Weights of a small transformer language model.
Size: width 256, MLP 704 GeGLU, vocabulary 758, 13.2M parameters.
Architecture: LayerNorm before each block, learned positions, biases, tied embeddings, attention and MLP in parallel.
Training: a variant of Adam for these matrices, 819M tokens, 6251 steps.
MLP neurons of a small language model. Each row is named by its layer, matrix (gate and up: input weights) and neuron, and shows model dimensions 144-239. Each number is 500 + 40 x the weight over its row's rms, rounded and kept within 0 to 999. Numbers have three digits each. A neuron's up and down rows have the sign that makes its largest values positive.
A block is one neuron, or neurons of one layer that tend to fire together. Before each block is what it responds to, as a language model described it from the Wikipedia text at the highest values.

Structured-text word fragments. Word pieces and brackets inside infoboxes, tables and bullet lists, such as S in CEST/DST, ex in expression, and ( before aged.
L5.gate45:542543521514494472521472497550478472440579513554506554460520390527498483530530523432498493502514509521611459509544499426517501483488536512450460505392518518486448478477581462553519496450554536548550522462537406486474527560568513510548549541482398556458495487517522555582528499483500534487
L5.up45:533509488522489483469463464487458450445601502561515534484475449553456492476465449446497576515483459495587451534545453483503552476504544523468498469477525452457439541467542481555497525443499572550544509457555417558434565523575565547575517495475454583482423476533500420544525518469501498473
L5.gate100:545544507526498534517466477494482452471537506462554508509530471500516470557559497449601461592411478464491519472548483479469540509505561470475484470469512443539427515534562510550533493506579550551503469424513451540458564549577557510515481427484495525473509520458536548549552592524531373472
L5.up100:501471527540523480549452509460495421475527510472555497534499496488551456440527476458516486470411472440506494537545496463400554510566595514498469512522531469506469513519530494482462520491533527610467464427488442557436582490566576487528468488430552537522471439457490510568547573515570441478
L5.gate546:492543493508446524518503475429497428478491541510545512454539457473509457539557452443572481503421484531552510531539486428481489552492484455437478496496496482513502525549574521546518539486594535524556518448538470549474515580526501456439556510519444513420502471571468570474507483520421456457
L5.up546:507460537515428539586490472502514475489427549462534525495505520467507459531511502491496462526436481480572524548558472400508498505534548523438487450567469460501490543545566553508519508499490559479531464445598443490406526581499530432415528511519473490429479515574479563470538525477491533469
L5.gate641:497590493513518471451476445507503476482460483439534515514477477567537440528590490463600513577517519486505531488519540448513491533545484531488493515494501420523548504539461511442472466463574503543484523489496518497489509528523517530454589481527498504480501489530487514560569463520479436500
L5.up641:514490457476539460504549576454484522539544480561479501448570464430471582506458516535503472487508549521430489446487524551490457455443446495511472492485464591519477480539547505537510526579562479522487490492462511485484464470530469509553463511505510512496491506460515558437452566459475539515

Word pieces after v. Mid-word continuations of words split after a v fragment (voy-age, vot-e, Vir-g-inia, val-ue); also infobox colons, Summer rows, table pipes.
L6.gate9:513591451583474534488461482454525497458534526543547591474535455540491410555512434509609505484462492533533477535480481466502548519544553478491492472468574503467528457478454480559601487473545512482557484506502471478480505553540495515468429463575453540473518572470503516525547508539495503478
L6.up9:551500478552477535594559446480543440518478576526524544483544518496524444486529405508530449524481524487522471539539501423474523568562546436464548493441475518466487468494487559544492482438525611485563483540524470505475519559467466447550475535528486512474483512518518549493549480470449539469
L6.gate127:527546449609499530508440500521451520483471498462534559457477504539489559531578477479567518460422540523490534464472533502458537578545508479531474488435524494519471534514484508557544481514494439550496510453454527520561565548489454506463521474498484507477488509472491495498472512549505446522
L6.up127:543505437547544463499466543570422479510538477524497546510457559540438532496507520526530512470476531452560573482445509589423559568551489500502537494497487526470496511555470514531524491432472554537523496566528475433460578475465478514528466536526533494493535441506498512474470511503563493463
L6.gate349:467586507489532495417469535483558491509491499480565587497544462514493540561599487458568475512452497516503533489532491528541532576496528508474469497513495493505467484532531482507480468482606519501452488567519423485511522477535486542473497451478477569432586481490510580462481499540523553530
L6.up349:528445460468506499515497440521443445455516491494488417547468482434503473454434508532484485534540490575499444521471546435465452452505460431467480534512565478534503506514485494496484546506526474544536561433414576540504422462498516475546555530500536468586522469543427409513544531536434500528
L6.gate367:515572534505452464468398482507520426558522524461537544462520470486543536513541504529572433523463511537473539533529507502526554537602476536510480482471481498471466468513474508525476419457488466480511496517549421445526482521462551549509452454517484504398470529502520444503526484533448534505
L6.up367:501503545484518542488523541516507490510493517441566509501453492493494474525481472579528460517454501558434600470498458530455534538487516519478418466517482560543479503480544417417544483466489510487520487526566477459573415452477517493405473541504437474494496452580514542542555570463491533485
L6.gate491:480541515481502521496501553411596469439520521507573594488552482485478506522575507459543485414471505560501559561547525469468512541493502497461452470487514513437448489509498422469536481519599512489523514421481490616488528550505471516505501488473447593479504459533467582528475488470534493533
L6.up491:499547521512441536473512531500587452467523555511514552459540551477506511568527399460492495479505490462544520529484497466543582488448556516471506486526491519417462539421532505535462496473541582476456428464538505544483502495506447556473431483481518492456470474542478542496500511454543449550
L6.gate629:557579420510529470481485534457471437489494480540493530449548530491512469485498468509557549490519507549491468453520523496495519567436512529493487496489545474498460544504476492466502475518571431477469528523482502449519432475528447485476534491522487501526548470549485495498442500499462454525
L6.up629:454502494462531495546516429455551541476536493480523456532430443531485520546581529443522408504472570532504470495447499473537495484515497482475474546480534506485527441481560508533557510536550536549539488449489501540470560455504487582549494442532573511486493557444499472493581491500460466475
L6.gate665:483554513522497489557473559450617456433478491521462630496539494442464471528540548467546474506498508485518480485485530487617448518489461480487501516471495542510503493478528392491514546483508502494483571440554467579435495465568424558512547410532503510475599517486540493493539461540497470588
L6.up665:431520537499446508573511623509543570441514542579522555502549515450462474485511524482510467469541511513477532479493457552598490580572504476472501466400511549515539505490521473585500479495514476487513518430538444527401524440527394500480520466525519497445486548448533520537519498545491444564
L6.gate684:532586493557519463478455478458467486495476447464574567455485419541513545567521507515557468471495507533504496562522536443512554536550438526505450537487547491485448463476487507430509503479564482535505497474517434557500536532560459538498591513566474495455528471520450508568470525532438559519
L6.up684:459478472459460527515538475558492522438542496492403438549480471478447455464430499433474584572542435474519473483477539494494517469536577459504461474573493496502517606463445519614516463504472549511488484476505511459560541427478527515545433478499501496569587597433523512521518482510514475494

Template fields, mid-word pieces. Fires at the start of field labels in Wikipedia infoboxes and tables (after "-" or "|": Kingdom, Clade, Notes), and on mid-word fragments of longer words (process, edited, recognize).
L13.gate27:470559501592439514430517475496464507488475487466518438434532504514512449471582519450589470536523460516527520445471554448509524445502555474490510505503522506419478485558515523528561457492523505435401492462455514518552505495498532518477498535475506585525532561512554515453425463538520509413
L13.up27:492522507496532444495523469474510562423513500479498563503558502532503500500492496520500502449469542515458441484444512485478545551572465492530469486458463565469535565456516504445575515545497429465517483501478506547547459549501465538519520415523512526524532470479508448392478507485539557531
L13.gate98:458471523540450471485499507559538463436476560568523516465431489436518485415532491494546460470518530544517559445495570496518500474505490522516467495499471492510462523493595475574461471453461473527444481481473527479471509518536509446514466450519551517528475438498525558487533470492484498577
L13.up98:556533507461574501458528553517472476442521575467456457550499510499421478516528517415506462537517470505485494561467460484453531445430498460519472506452562498504534518510523482493540590456505497590468554524475522488483595464537524530567434521531482489524557558514557555537550539482602440511

Mid-word "os" fragment. Word-internal subword pieces, chiefly "os" after a consonant as in Los, losing, glossy, imposed; also other mid-name fragments such as -tern, -n.
L5.gate95:576559450480517472471468526518479424477520420526554537486508457461528519511527510495540499583459548501506542483451576435499453535468457574506479538450534478584509487514515525518429485564554533586480510509514560453520447543523537539494559481581432566489547482544495516524452591500479421487
L5.up95:469515556530541511437491464433523604520477549510417504529433514581466451524494504441555462474595477533469518507552499512511495490516533453480504444501466468461521546490466477478540445404571449459521525556499442528496575457478488441534528470439507429521511498487500466473596474546509577507
L5.gate163:514578451497467498446479506530490464541437522483537535476549425466494484517561471509572480528444491536528435541461523487522458537467487520527482471509503504543454486514532541524468503482605521540492548479498482484486456559540487563516568530517499529422515442534514521548487521520495501458
L5.up163:544549552547540531456509407500484549440536555443506540546442478497488527482446491462525533523594466489459510522499488462589509495527534508483424548488525485467490556566555441587502508505494523478571444466478540510477502489457458423461496524488517430506514529507405504491509513475584459484
L5.gate339:526600397484527486423498499487506513522540413505490514467473477527504495508532518536553485550493548440463505491488548422469482496497522545524495515429517508525477506579516494558452473482561536552448498460450478532522439537546535515451546494553468475509529467484473482493472520488488495476
L5.up339:449493535497546528540536511513453458412481582563504501511530548456499531549504497439580450454562476534562489487553461475573512546509495506420521501514506503516483500493521485472585508563590459427515471487535521502479546504501438488606529458492534520528453472573542592492559452562479535472
L5.gate370:511530421532465527534510503525483504470526503494521495440481495471542522523518477443520474587496630537520510571509498523481526485485407512483545532516508470619413487536540558538547494516469495476471453508499496389512516521492543507478516519525539453522448529537477566425457572508437421411
L5.up370:549471418421559518464539527475496418472515477456535556466564454484523450558502464512511451540523497490556518513514507504503463535528454453541519509484489532510433554486476551447530469497485513534485486472508515498546486576552463547466534494526567478500489502542496553502491455482424477526

Mid-word "os" fragments. Word-internal pieces, mostly "os" after a prefix, as in comp-os-ition, th-os-e, d-os-e, l-os-er; also table pipe separators.
L6.gate155:551633404532543440474521516478510534575515453472561495470507427490485472494501481449559492541510519523484503511484502499489514502496463509478480522432498452558462454562510524514471499455538527518505573446512527495552455514475470539517558493508443508486581541509508555502465547479475487523
L6.up155:432482548511421555521488455501568448430539549556443516524497522519547516539553594504532451507508533521518517430494534449513530467452502486479509497542549544524508535463441472498546453558548436536420432548456471518421529481561480526498516434536549518506429419468488448519545447574475467532
L6.gate164:552528460493488467436399538446529442477502498460534506510392409567517509472539484509504529533553523507523557506457428486504438424577440480521539528479556534504537427485505506550550509489557461443485480480521555502607512568405479526429474519552478467566594546553464516455442513492510486517
L6.up164:569512499439510501387496552595443459493423468536368482461444514552543462426496465558452492501460438451526499520508472494515521462529463513438498508523484448545510472526624533459470519507457443496505545503490543534465447417554505552444492505488573513498505469530508522500444521460510422530
L6.gate178:556519474459467462494482506544548558550499489451565399512529465513543549450452479529510511512509510498502516428505536469565480506539517533471499458509531487550502520584460536564424479547534520476512434447495464459487441464540477532491487437486501517561535530539485525541509507484486482464
L6.up178:470489452499449550472472446468480517577498564487569501520518430512508586581498472547462519455409495480490450484515476444461572520496516479446531453513472469514516572498551523438520541500484477445501593545454553381473545497559539525545496547504571532483454516485449525432561523423503480544
L6.gate223:494544487497607444499517529572463535587456436525428448516503535521508598540520424506484469568564559522472503498475512508510539470510453516457554503501565469585431519520463530509530492509500507454436447536468462463432510463449558525522539424584566450475533544489512494526443486542510482557
L6.up223:585499477445514434499499534529514565525550543464543476484472455504521487478538505463548507535551448462572389549566493498549488462530519477524522522459470533492454541483489558534472495451489451524446546568460537552516517448475433454455508461509521553405540476454501541462442480509567515497
L6.gate276:518530467532527417549507530518547447490497524433523461518519477543459545496559416530496505576455524532557478505487475452539523495458478552507563464503568489513462423529428570580522536513503483479423501464457531421475489537510507515566478528520546537431454500586472553571488544460453459496
L6.up276:517503516521516459450536531553571531480507541495465527516535489526484478510571542495523441422431492445597586514502453487518487498413504513549554472561487473444487454471543566480545523455552484496525493424501468440463480448469593509530511465602533506405479488453490544513489521460523499523
L6.gate281:471599537631546418459544467520494553553510534407514482487460480456469557499584484491569486456487506440510505521473496475490490483533452479531526528502481516507470559488523424518598498513475504500464450464501480533419526496474585466482481500607522566445427590570473537540502535508504518462
L6.up281:474495498528546522488515513490538517533479441528438527498400518465520463512500493547581557481510534535436539528515487510589467452508517546515502499437500453480498513543489508502429546514456450518474515513534600458553465559542501567482474539596486540590486517559519508504544492472490460516
L6.gate366:542575486462482419495472479485475489571522477503520498494506451551551490505529439424422490553497494423561480489457477417523469517458491491482530511545557498498521506419535469525525520543533519512493507530461627488496518498556491569477487462512570509457478514511502526541551466462450433496
L6.up366:517501526511464490517436490593517496555475540551518504459553480436544553460560468486481479481562483498511447508460474421527539500490417529462542485417472454474415481558517556472497481483429470534537426373487475545550491542514456532442568521512512527522488450537430504503450517522501525456
L6.gate449:481502401526507457466496531512538512532552477486471499446440354537506515546510417545500579501514548469486528497469494449548502465438487574588579477447527483518501438477475516547503522531514518495522498462481453475482502532494568558530499429494508518452562559586493527518547474525487439483
L6.up449:478465462445508516475568519576520540494597433462496513494441495504472496552504400549490569456499518487445543473459494494505529445435426572536520437471456492571498534503474530596512507510448586547480440523433561484463493485395590525555537506471475489468495493529469439453512523549554516441